Weights of a small transformer language model.
Size: 26 layers, MLP 1536 ReLU, vocabulary 28187, 57.4M parameters.
Architecture: LayerNorm before each block, learned positions, biases, tied embeddings, normalized queries and keys.
MLP neurons of a small language model. Each row is named by its layer, matrix (up: input weights) and neuron, and shows model dimensions 256-383. Each number is 500 + 50 x the weight over its row's rms, rounded and kept within 0 to 999. Numbers have three digits each.
After each neuron's rows, "fires in" lists the words (lower case) most often at its 100 highest values on Wikipedia text that the model never trained on.

L13.up1064:499524497504556500505485469533551475388559448493448441461524471492528492432489448519587496472469551482533475515501593519549432452555492533489509462487455513556532586521516557466499572568531469524487452436441454462470534473472491492464531437553495564489470483634436494477410489453523557511591505369562496462478525490462413481465418553470559528509501491391545546569438440457413515470405
fires in: "with", "have", "without", "two", "a"

L13.up775:499570549488527517515430513507493490554526404446429460473440548466460506473449491431558566583532439482575509404550565511525456442522515451495474558560498481460528543521448441437420450450511422527483468527410469616493508567467590442542538538482526426519559498534498549462516455535508587459479515519439567432517547435534468452381521427467463408439402550492492415488482456525576465513454
fires in: "also", "of", "in", "sometimes"

L6.up1513:547566468492461437500491496468458548452497436478501468465455508578545522472487487462530457467583525590516446559420562534453415519506520563497563548542511463445477482477587497535439544557440400495462441581533460461468509518510423496565426530476500547476476537481499511497451494561444505458568504504494530514483491497499567548427454493582465546597525505468470472599501511401448582540506
fires in: "was", "were", "are", "is"

L6.up1360:435472523469541516623487457618469499552457443445595469450528499551557539463461444415519576473501484452454521582506431444542414577510594612442581443535450441469450450610565512544486505505471378495476526476531466534499452538516597599558475476488542567459506487510497471506553521580528509522568475476477522504602506549447329533501487495468501471535523467471482497472524591461558485443512
fires in: "who", "which", "where", "with", "whose"

L20.up131:474457491549436511536549650465474483518520548514622440539508562496502496530439505437531475449521489514478399531478505458447425525510456500479460543515488579500471459467417536528499417512575454507550545560437375423452502416488496586464453488439437437419487528529421553474501393551501475452513498482434444457521478519475505413405455585524506442508511525526450565490470467580499502472455
fires in: "the", "who", "today", "and"

L13.up596:521538437552562471487491431499518475517515552490402570499456444452611529522453500466546493536524556482473513510451463428535470468521456544544445518556463510435423521537542542432527479513452440558476556483426617472533515518505474515624540465570434448486498513469481504557462489424475507512552495534535518476454530476512550531493564509353573440510443477549527504513487489561453521588466
fires in: "the", "as", "first", "s", "on"

L6.up1237:459502507560526496512432466525481456546551453487465468478469597532533456555488499573500441453535535543524395518515444627448504525424587443508556483540407530505446510439500526558584568476428521416471579483562439525462491412435548500528485494498421484418522545540498492555457570504516499461458513461518465438445510453545404466576516386521480482513527500402512431516429506485503492428532
fires in: "up", "years", "than", "times", "including", "or"

L20.up966:357511499535526470498511578524455509520521550463498456480484498531496515535477494513435497459403532457490461414447530375488525474499326537474512532548340548479496514465565509514615400530476534435557547546510422517459528479431412542479508537535354582437372468450586431523520465459550554593478552517471397568556524432496527497528535522475522492463410462488511536530497421432486480521456
fires in: "to", "would", "will", "could", "can"

L13.up645:495538492386523486572459528542409469457538461515374586557506461472585475554484516510483482540521510560525499486528457457487335547464509485559474526487515512475615403524455435508469468452512583533549513438535538480543525509518463548536603549526552525558447505487454461571563534507456500575596451380588494551533559498557447476567480511447508495452517533439497588501502525573486511539519
fires in: "in", "as", "by", "after", "to", "a"

L13.up671:556543527487487476545387524435525590394618445459559550522465495469507634510458483528502497548549510604497517489450588486572426457562508588594548523509515453548532483532511542478464471492522525581487456491525505430608518578486490595503490471527587542577483431503502414534500596462500461425582528473497532600526455552537515453500553424561468494480406543531483470512516533589535435540554
fires in: "in", "on", "by", "across", "over"

L6.up1407:458424435505483456607465506540430496555553444443513476510498560512430505534482470468542572597557502429582493530532500331338440511556532433509505586491460446553570455446587427531497461531489591562486514451503524520516527462506514487554580501464446461525474558562459504567600493453544474515531467541421429478552468412601512454451500497448489521488436424531600543537561432520520517491466
fires in: "year", "november", "years", "october", "december", "season"

L6.up478:450521455513545442494467514559450619469455522455520469465496472571446500519593553500508484523521541540475525466471508521620552523453479515453579547527514548446545502480503466510549442475512602489483427513408584400532555519434512443439592554518470570505485451474502557464571498522501573459447543489513558494450616447564499424491583440543476431433479512560452446490506517545520557438558
fires in: "and", "but", "due", "or", "which"

L6.up1210:630537508461572410487512479455458327496478508501461444482480482484515531549430530570420464423459524532507589441505465474542515485550553512558512585540530527544517393452516463439511401448479490579474498544489522465551533432520506520595527560508428530475530519533450471486561407463461477533518491522450471439478489501501583539619520563455489504493559538508413490564507439501524456482408
fires in: "2", "1", "3", "4", "acres", "ft"

L13.up193:461475550580427446435463460509578428455547607552482547553500490493540540447466468505505490464508618550460429478481527431542541546439459468479494475486477551494593477396480532557466522549492576567592413528518582482553477505578466451529458542537547451550496446469514432469475532465546471449434427477501411529479556421492568451506433454458502395461490411604464451537488453478506472471518
fires in: "to", "signed", "on", "for", "0"

L6.up796:506465568423566475465489455542505486514499427444474490569469468520508558521424511415506476462526464589583475518432460481409432454451556551584513525622560478447477445507475479544442469574469477513454554439487477470547549487435357470528522505476532467518519563549443441561389424593449477454434491469524589497554527492450438465514443489452544517546507428509510511550464413471451603516489
fires in: "after", "as", "since", "afterwards", "when", "time"

L6.up1518:413495525401502477577447467505506537516554492388513462436517500480479512582489535450472508586510532419452584486430463447535515425564465423494524441493560492427489568514505512490474535517585497514579444547467570411454433513485499589438447468464501518483512515501555500503458469562544604493553556569496480552478589537520563486536540609447446601529555540486526463532554486420521505518484
fires in: "are", "were", "list", "table", "listing", "album"

L13.up206:432411421488483550360459501456605547506527479448496517576482550510468511531534531354515458536428515531487525516448589542610458375544469572540565509436450424442416482595517454503561519432480506495521461469482463537449448457561509483531534505591518546507554523513533568568433488525519546332467494564544504524521495540550534484507491460473566449469538494569499453441469521599505493577474
fires in: "and", "was", "be", "confirmed", "being", "is"

L6.up732:504504485527524462563488477543545478500477414456451441566464583590492503497524494502539435457508469497602446537588451394463415390514506540504540581491558391523526479588495465484518452516617434469436481518424589563443436498427481553467441427464514505537493475458471564452462541531549522559494603454505561454436465522449518513476563611466535424517479456410487440489616538494493459520419
fires in: "as", "from", "well", "of", "with"

L6.up1114:559487446571507519458525506606465548470509483517396579472522467544439426430502499531428488504484562558532530510532521482506525532467507473519496382436484466477465411511498446501503485511476537550526517497459456449561526475556458496544513530456550561557562568433544511529564509529471436576523567475528560513483555498497533449514446460476527521547552501551632471539529465519476551568524
fires in: "and", "or", "but"

L20.up994:467555567454497418564492611554477461538533526557497477488449482498480536418445527487497481551606355496545553544448559552464570615507568537571479451553479486499460462510446506442494448487419553498471491514424466489584464378498417391515461530448514564493538504489540434443527563528451446569506546437502566514549530471613582539419455507518454442536477545516531451441476467439465488543521
fires in: "while", "are", "were", "and", "their", "is"

L6.up1019:622540484493526535474575468479553490520403484471417439501427491535458558561501553532480427507535504479526518528502506530468521400530545535586467555559528445513528466479522478557586542586510453512540539519488423586486539491434489459527480449523561468542559470516472523536482472585507512557442422443510545393532444585402511530465444561496496526446474495586532521401509411523537565542446
fires in: "and", "but", "as", "so", "a", "with"

L20.up856:534530580545532452397451474491526515530532546475478490483527489515501512521515479490548534494497535419505453403527446377499544550495584532425440507506412596465460482605524624567495456498506565528550406430419424495608474484513442539460529480549505450527491516405503512535444451550467424570451463496454545491447594580592485412438497497602547572549464470477465560520536430424502457477457
fires in: "an", "two"

L6.up1533:459511538491533441524544470513580546512492485468486489455463544591585518474439509482530582557566448489577435479509442524503475520465534636464561580534448528484458511510581497609585389519434487426498521435459440571512534480513468520455504603518561523479399455484555448552463520565552587568484567440498601487529494521432485506540536547491539564461523440448578516432497470520465534450410
fires in: "with", "while", "as"

L13.up1139:527552495446413490518437510516512493487493547472526534442446583540557493451470518474526443569475452609434445557535573519440434482389479553428482494446471451524550396425495593438491585509470553610495550585492565522434499502500469497505553552528435542473471498461510508585485509498571578475488502456525483478501456465549542513451578471550346536563483517466467562574565546585544517462529
fires in: "was", "of", "is", "in", "into"

L20.up664:514558522480510520530534563555503453576456508376574465520421570508487486506494531560558519372464484529542495565504495431424429565488442488472495447556489472575482461495437472441453481539481447553483487475475476458543458547623526565415484412536511495480490464509495544494532575433423473407522459461468427511571471512489532547566557471543506443533488473515645508530442458515560476501514
fires in: "she", "also", "he", "for", "has"

L6.up954:483507487552523460581468552403516548586491466535562482495436568463450586486468454457568449511516550449472517538554483549434416531556534480490440469453501486574536444554459364535547526447478569611471438486520379511537561461575450507472556403493509507499492558472506517429471542486585524535514497474427511504508506514417587593526477456592448398469630465520579515480546520605541532476526
fires in: "since", "until", "before", "prior", "through"

L6.up507:484467518470525540427463475459504575467547491536466463454555504444435445611479507480449422554487531496477487467474520641528603595536463549485547477502474478483436508506565427516496488488493365500489425527524478540473450482500623460549442506453525424543556532444474483497382441481504493605370498581423533560431539471515471384416539404559542496435449530446468459515552511597542484446491
fires in: "was", "is", "were", "be", "are", "came"

L18.up459:512522507447484515486475578489377532477463423495522447477485534519505489377535432553556383517444559565479554495480532501567487531557472481454497489491486478574446519449624476504524379523549605492570590489498519425442402550490476433483519568566496529566497495488462437393449467479535524632497575495408439550481489523539490450524511519536572550511564556507502477499518510564388495455438
fires in: "may", "did", "would", "should", "to"

L6.up1245:457507479457494497403468509581562535501494462440500474467472443477580573477498578539501487516498511555521516483508501536529536410546569490550616495435468532584494429435424481494585592519527463580513442436502435491588504509419586386538506494536492472494532447642552568540422460516536452525460497490492526552548517536506435452500546452390486528511553497549447523475470397463552499473448
fires in: "back", "over", "end", "promoted", "released", "confirmed"

L6.up984:567552541500542444567473559520474490512520576481467538472564427536500533442446496616575589559519424507484509488458443506531526480579456471587523517524484594511515541490528475514545507552580485515494536407558508560441464473491440479530481577479533535558512418412539479491562374545408542489511530574486525468434580482535540501500503438523439455475500583456528477519513503577503405490543
fires in: "by", "in", "after", "when", "late"

L6.up371:452457543489506544569428501516529442513508438465489511481433562505515545571425569540554531505470494466501494446459431537649536447441518500560572467563591523618457498475517417533529504456493471515477522503483493420447535532432529528457495510476456543562519471444495510452500491569529597586420476582524481504501570490476467558517456481519389507480519550510502481322522496516558468513435
fires in: "all", "were", "most", "are", "had"

L20.up331:455532562560532579554558453563522473510373512492568431412464522464500532567521450525507503495469533471509485510539498476523540536452573474457523555545509363442573517585513494555396500516528474560589474552523584473483559438505490549477433470524460558541512460479511509493583491533542522500521552459494496464505536528557477472533487548443589513452471503478461584595405467407541557443433
fires in: "which", "that", "it", "this", "have"

L13.up438:390460351527485437470536464453443514517475462567560509500472511575481453566394471501480451448448539476465503468515488492497535488474577525533562487460570497479447516462439515539438473426495458579418509462443399572561526504427553552489570493451540578404499677515466434396512596422521452478499469477500517581547524478433454467446497444454504473538515498553555554516429470560517520530491
fires in: "in", "by", "between", "over", "that", "early"

L6.up52:428530490543448559421485528422475618550383540527505585514500579502523453543486618499468457505411482416567494531411474528586474448445527499531489521542527525481542486476615436435442483458489495501437528453553554481496575513467601534507481509526455482419518435455413501522534490525521539521459489516462500459563478530464522514525547445471527513436573594663469511453452446558531433584451
fires in: "only", "most", "first", "least"

L6.up671:418513468532454547483504560476536504465560496541461457487533614419514552517468550443548474521488591488550419472451453428526425607545545422630457543512475469560394484501530390558487538496488580474581549517509472554504431526491587561572497400461532484499498469501449520472487514507542529541504535522560463473540429577535558514522530434436437483485617483448545474550405519493535490402599
fires in: "one", "1", "single"

L6.up1007:481535385461515410442534513456465444489449503567491539506494594510520473492493486536492511530452556563466382426573439444511440392518501562483523401457467550643453556526487531463486494555478508544406504541567507497482498488530552637577491453475512572448540505459431582521521457556605388514554548539454506484540418547507581480494491502427468577541618532500494548480459531457461452574467
fires in: "1", "2", "from", "5", "promoted", "one"

L6.up341:465508502476492510510518571381479527499476460505595482543452528506493528472486524456609483510527571509624453462537552476566547481503516430453528533537527504531527551501557487503560509489486474506555466508549456476421464545536547479549550470540464460432550490523490533524494504580470505469550503552332515589469498547397528458454514477504502518579544464581450573496482460461480507441533
fires in: "he", "she", "died"

L18.up1071:466530415525521504432403478592474496486592498480438563595519600490443480515546477522520506481435517499485410445612478551490401433499553502466509445549492501400563535536642535450545582527544494522526530571470502501460508430433482521528503520490432456509416503469617395541486427535416517527491526511499463492623467553443493480473443508483531530588488555467387563456556563589466422506454
fires in: "to", "never", "not", "cannot", "t"

L6.up192:479508487527520459533534471558465510570471463424448509506497491533524472460470397432467522523503555445458512528505527461486545510446523466540445584445455482489514440452448596507419401577431597507492493551557544523450465346468463434521506491495479570493559559434488567485553518496515506544503461477538530459540526499495485433455432484507513533453469501492502489473559447580568491517440
fires in: "years", "year", "period", "months", "day"

L13.up147:506512547558554445494500411510546490545479535590524630556444589432451472509435504459583450474488528511500473379481482501490484606471513387537499596470440483452536458413504602531505501457504473575479511484480525501508577468547505558476480502514602495594477628556591388545483430535410473614483427485418531464535472549473580507564518450505417438552459464559508450519512349504506564519516
fires in: "an"

L6.up1065:573435591514493548461545514552486461446481440589622499476367568456511444473468516417457545533527499518509468470461455456468521501462450539498455610493502466519482450469472480499473574609548525547485467475517557570444518478554495550567480532454584456460515520467380536465484535495540578405527450510438482478470517507419558518480532588452537501509579476533446466429506533467519467517551
fires in: "5", "8", "15", "12", "6", "7"

L6.up207:481481501581511576526479456496477469532551575570516512581522489501565477515497563541549380541504553410457553511541452604587565524550559558509468522506510564567450606406435393447478493502543472487504556474517469605508514393481509475488489489511564514506517462539472459555525622482520558499553573528459504579514453524451565508472517491452513522495606480498455436538474434538532566448472
fires in: "one", "part", "head", "out", "member", "left"

L6.up340:485478435434541498510466490526442517462550453544497508419538498498541482428500467418480392464513368448497493550448582441453544495543623449525500544472445509536394483598424425582529485533483491491572542470540523519435511576454545442528445491498645512504487472461505511576396492440472446603492515371523434447488537524584483517501471572544553580536500468510503463448504368516555591475552
fires in: "several", "many", "some", "both", "two", "three"

L13.up1475:496556503461514463376446414541607536475538549538555476521506525533538544442560536520465439460433542443491541450532479528434454509464562521615595439511484540479483488490446427518560578556491431591573474499458452425483459467471464527658454459450578462460424586418557515501466414526551540528450442414523462403582430458500540470480494618531462518439477511547535500527448560431467516508485
fires in: "and", "to", "early", "in"

L6.up1434:536508416598502472534486442533450539509511530492466564545559550497527465496498541514620435559491528509432408409448457393540476501495538494516628485533437512447489432422513442576490451508510503498508531487448483508531496481419631517479491413559495526477535531527490530506468541514515490544495438533525533482566588529524499493522513490555454538349524505523538603445515406517491475473529
fires in: "and", "or"

L13.up646:541518491598598504548455468558421523473622484531531464510537525523530560491552498535505446429501544431488438467549535467514605472517490476554468479545545475514531521472470543516517545521525506567489457528485548524515466509556499525445428380444547547418489418373444501569481469499420531471529463527431503550534533494420498541416537546461446431571497577529414502429467541515510451481550
fires in: "he"

L6.up378:637484544635503387489442438411511485449528424466507438481435464585527566466557491516450534533492601627504435458521412590534481495542539612509574474624524452441508431485536549491534447521499529471568458527522511531494419367441496459491479529543583579471536474523456521481534412514515488522455514526509606570483468564520512487562561477414500497457457546555495465586515434491541475532452
fires in: "and", "or", "than", "while", "rather"

L13.up371:422525491453534408435439513473533510538524495487504526495562511499465649464452478463524427507459562515546512454463524501469505586442472371541543602560435432522533504473535498511539509432577482488577514536562471498516551561556491572548490397617555553538492476458529390486452584448397580489532538442572560524539506399560414611453475544536625501464423439531470477490508546436461398519446
fires in: "which", "that", "these", "their", "its"

L6.up344:582550544395552465560515550435498416473562515523427527516510380412572496558425510443455478503457474415601540513514444396496516523561474523599566531413510456484495482552569595476524451495567500506498484490487490507523558481395520530545549489440503499528451504454436559485440534543438470516549508574522497606536492566445547533508459486478603500401497596464471495492437502571503544450532
fires in: "this", "a", "in", "with", "withdrew", "my"

L6.up381:547507436522470532509531562515484485368607607549449513453537388453437396347497446518568553480537650473457489501476500538487515484421515539559615582547491582520511556468463451496532476544486522559604494495501516555525489510529486476655517554530538521414467473442529516616448546554504601499501490495484456494495545532466477502453455447532504522517395559496492499474484499492508391448511
fires in: "in", "26", "1"

L18.up609:502486516463515442534586574490606460498544462481529452526487495416501478459481539525456475535566528465498517534511493492463473498449395490419526489503494474478447537526504479580505485500530437499545465492358477449463548493569477614504428581525395519524453511513503536433426545496535516507486547573450466425511500518489503507529527535417509507472440510473483401498380590475483558456530
fires in: "the", "in", "at", "of", "baseball", "it"

L18.up202:414561576538501470466523380489490583422421511509473520502514591533447519415447477496447505474446400490453482499537558503500550507414546584420498546555490485556443572562495545402469580541451493483578503459564647474452509459468430570546372456469508569551549493571425500475474627486523436534555424431417538505510471504499447449483554553538605564478460424497560491470482472512418495468459
fires in: "as", "form", "which", "how", "that", "due"

L13.up593:539476546557485522443484528518517453446429415468474472399416431469493509508454524570443476440523525549347462465528565494508655453528570510592508462485495503553530485503497432542524508503445479489528467518585484422520441508460541431508543542483470473455516483499549441509509534595559492484444549459605503517466444561554481572426510557502504592462527493518483533503541492530454521513503
fires in: "the", "their", "its", "his"

L13.up1110:525593491432518481494439467555567448566504442529443464494488493593530519522516423426553564550467537549472461477522544493465479411412443513470563479573507480519501484455559492584552546514493467454508564494475557566456496433474443506532477460446530450525462548432523464444543442497599600478465570497510527495550536458507533436431494473518555477527603423532549449451506429446521477491496
fires in: "of", "all", "in", "to"

L18.up66:520488430434473403491527492527488432444503566561388507470567630537445516513562557443450476506451474480451439533441576561473534509594548496453521538394452475546467627601573499396553461471408487527467453550513499458455509483482529464533392510471524465535483581529486579453514525467430542575467547499537468421430396413499523416475504492500479507501569481494544568497574510606510543491523
fires in: "at", "is", "are"

L6.up1040:485523438502450509472506403522533497532565510451495502499531574519566410513409484404540467442494491491537490433481535546478571476430617556586467507557523453538475528514464467562512394497409501504588518437546618555431498477527539468532444478437436498483516503458494495533520504527467500487451510507546464479449513497503462433458464520516512564474501456497422426459592447463550502538473
fires in: "several", "many", "seven", "other", "two"

L6.up580:451510541579531465462373539523589476463477420471491494529444471600600579471538523555507503391475558528561454458483545495644497490402479538490487517532516440447435446566480495482455556458537569560550554548451499523490391544372533477505616504437517526535468553504454381587551518554575544575525524442404488512407482470498534464490441499480474477506503522566515433528484471446547559521513
fires in: "and", "well"

L13.up825:495523426534504505513554535528492543526578498470530485465558524517512471517431533418483401439484434511523412536452415643499478601464520477430420577447515386486537444441510602606509436490551474540541434535558543515526490458500535448473480504497510521457570546476441412512531600469525550499555527447507562551574510553507576553513468403543553483521622492568512557510515504543441505467548
fires in: "he", "his", "him"

L6.up1011:548434536532453551498495506544479497510488509636490408443502553484564537443536414442566550506495564491556389502517533495463496446534458500541432517513577469495504474436461572554545520470503427425485471504517473470439478505612409485497470556530532529530412503513463525419505424401626406547482490523481526430439522577506527501471518486495380523475486469512561601474453460584535562440482
fires in: "and", "it", "the", "was", "he", "which"

L18.up121:607521584527627511460476557528538465509496475418392469420486525488469477411421519401413505555435424493494462614476536493572558477439480478558510482595442542630497541523581523497464552536568480434523429489513576543476381522470515523488440515527523455542456515494555559542454630475520505506523533498514431480491489488511511424516486440467580435553562527358511428483585385494357583450515
fires in: "with", "of", "to", "on", "at"

L13.up439:474456480472522480456464504514550408424427501520466518575486457518551554475468451420429461544424455483563545494490511399529407493474569507554478483408493534488547487511491487548531456488580495530448469417526534514521482485484572548526549528396461526496417548575542572481530536604467484520452539482524536470594510530533462462519457445528557511427553503449473495558545387436462524462553
fires in: "end", "followed", "over", "ended", "following", "follow"

L6.up980:556546534567433457457428537505442502522538537522476413427451569490408591440493495560491494484546482448488541468488522445432582515519467537471575555472500466500551471505392467493540444543516494420428488452470531460644487503511462483502538484490512571480468461506579524524519493532406538466456483501539492529478518528540488558506436446474483530468464492499426427451431486619451521471597
fires in: "the", "a", "aperture", "an", "he"

L18.up1337:424475484556502521491485580474422432484478550523465509526482521457555564444514476485492476549454425498581394537500515519550480436400464497596433487509437509456503551482480463437492446555478444531460539589460534428518526526591604439588531363488444546401494463488563543502520412511500519586386594439436451540564460519501608453460482456472489480495583547479571510602472525514485553496522
fires in: "1", "each", "one", "first"

L6.up355:502584465451487593482526488547447449466463452548515419586457382403489602489564512460526508474467577549504520489478461514496446476527557491520511537458496454568514499452476442406497556481494530451508519580457598596460550464513459402492613575545562518493509544425399527491530572437432503514406561508531510494429479478532375499499525487467521559483555548525478405579530489452498447536517
fires in: "major", "large", "small", "big", "minor", "main"

L6.up248:562450555534436481589475464457383467505515506532628453510412557523515475479455530500579508572494498421577604518500492483457500437497443514494401539441410521523474461544489603529483543577507459380465467494423435442475501472470493520547510442483560503534471444491439544464540502643491445506483523560507528495544588542473569578578468527570496479551518530533474480498493509486427596546437
fires in: "10", "12", "11", "13", "8", "9"

L13.up1384:585543507388487476526523503529544480467599497457487549510529413494502531528507583494422492517552565517429443414485442464504592514534551526506493501561469535550494435516497499430489397523494569506555477448568563504487447424570488439599523461379476522488531461439554467524566549556591525501417521468545508527489554520467489474463577532502536489447562530522503467430547473572498447521527
fires in: "a", "small", "large", "an", "as", "extensive"

L18.up928:482495543546499548523519477569517496424418518616425538478449566494556598422477390450549487541516476507565451475503497524462468559490460493563512407538461505539542468543576444430475535550538537459470398522526520494535532511551474562479515421472499510437485426526521451436565481427610545438543483376521425463479476611463471459495521570563450465448511484446580398500510550392403478498546
fires in: "with", "its", "a", "the", "whose"

L6.up628:517593483481506455512546545512534481474484564518561494505483599468555511548492532496452491485481477521519431504478388522460459512421553533435389559534496479494583542530546501494466512463487505478456564470500599479457525464570507551394502506557487538473426490507547450513624513498454512546501520501489478531465536602450560455405505608506524481574515545516518511503398431525601559490479
fires in: "would", "had", "they", "it", "she", "he"

L13.up351:479545403493538431534469522534450572530472515472425506400566518455521573371440488493535481512466492481493519492466446539535493467458485453495516619477488440416501529420508562482557488536522519453502581509526455421472469453446504539534568561498511498499473553475509449451427455468468516541422572577444550483498524499543486452527526575473525500562473425518533462516592430499535484454385
fires in: "also", "which", "that", "then", "later"

L6.up1182:618525610532596503505541452515453494513577509471385554535513546498382506510489430452540503498434562512482439403494429523554442575448464529538495512612555472520419435511591480502603466441506499466547490563423427441461448471479507551518479533487495500553467526496533569476489553397462406525482511469504488472412536448496479539525549480541465506534487542476530515392446510518599507413486
fires in: "and", "most", "each", "only", "these", "which"

L6.up406:486497484572460516500358481437492539509439509557432548570507526514553495540561525480474513570484496466494562366444504527516478477538519489493532574484488421488455599515458471521388545404509487523531461588483577516421539543407578454393556561532489549520496597496504441536559490474588610518520453598458509451613474484516446504530486471490537482455487469578485509462515430516517478493454
fires in: "or", "only", "most", "least", "led", "leading"

L6.up48:499522466414533573483498416462576435395424404560480518525490505598541502510567512453499527536497482490534515469516471564563428592459609561481490357532482557464458401478476481500470463520495527495576504482526483448513474571547540576492543489512577505508541480497502435466527540636513513474451513359547530537515520511511556446479418494420476491545503414566496498482488511456572604487504
fires in: "and", "where", "which"

L6.up215:510480487535475549444518523457476476409495580480451538444510582569522431464496609466595573489560579508437384534566401417489500562630465475534481462412525507571375619497560461457509471461474470471414478465523465400529462497465466515480516457533502597437508610459466571536528551516457536454479504475445446494422508511555515454511609501492442603544514516469505485532503531500483610454386
fires in: "at", "during", "in", "time", "on", "while"

L6.up785:465457426529444468492457508555523428502551417452413482399537429500563472474521452460413420436432438484529510589391484567544515492385441485558514537478472564454492517460531511563518468484481477558518667509451588488491464537449479499560513617433527599443449540407594539444509454550535443576558467506559509497520451479549538520501489526444495448550524584583601512521547510428457458502486
fires in: "and"

L20.up461:571502514472588509430472512479561450563436553470573510448448413457508443487482459529412533475534444548545439444492550527451586417447478414494502490397478627457470477524440465429536501572573514411542531540486632404581448604526504533500525477555509407511486455513490514658597500546521553529549523519436502562451495569485537475485506540595531602447502501525523569527511469433464579523477
fires in: "the", "s", "and", "his"

L20.up886:450528483553525427514503556453653415518503521416471549522513537437471409500469519520521456465495425463489549552504473563554505471540511486470512429466614512476514512485360443483620413538470456434500510486488421573435568438597527552530444573457445601438443500423500490481512443503599436454538567435526525581516536490436433573473423427442464522438485492475526533496453497363560550407462
fires in: "in", "of", "also", "has", "june", "he"

L6.up1423:494458436418463521514505497519471432534547494465501490457578546428517520590479531432476505422482511519457467552503436509484478606510498562448485488528464437407496493439485622439470449610535510421487553524532484494493521530575472497486513475384596490550564421458539533497529520445554472546474490460512557548462410454468471476448485491508562535519436505535469559439468461468510554437533
fires in: "his", "own", "him", "parents"

L6.up1303:490506476510537464494515446450534424436575545452497458477459527509640450495491513558589491461502518496432483478603510375530431520497454589484557583504558532539390411488487567484506512511416557536488494497495556426487498566571591503485578553569532438500558476494503546546516419547493545539559476561536425553467520504580512567539530469508417511570502533459570579403601502574437449413543
fires in: "on", "launch", "in"

L13.up1383:422417472529488565586458538498535490460555477456553488490493502353501536460501523446477447523396552492461496510409473512448425443559461564537531532456467528517566465530452550440496479565457433472500501448555422481543403468519570528513475606488595546539482504622506441468484421511456576505571438490548513380483592580502603540492556500592475439502433462537550527438509501451523512495554
fires in: "be", "or", "and", "known", "have"

L6.up538:447435601471509525547516419574562507443482478483527585420567351573508557523482523547520496466445508537470447515448429490524500537446608567530536506544464547549496464528546454481527480503517434453520519547486525518487549499525441501503595482577526489558514504508428460557476447552439543485515493587474519437509537547432533484513482539556468490476476481417520566495448473458514559415455
fires in: "where", "when", "as", "with", "by"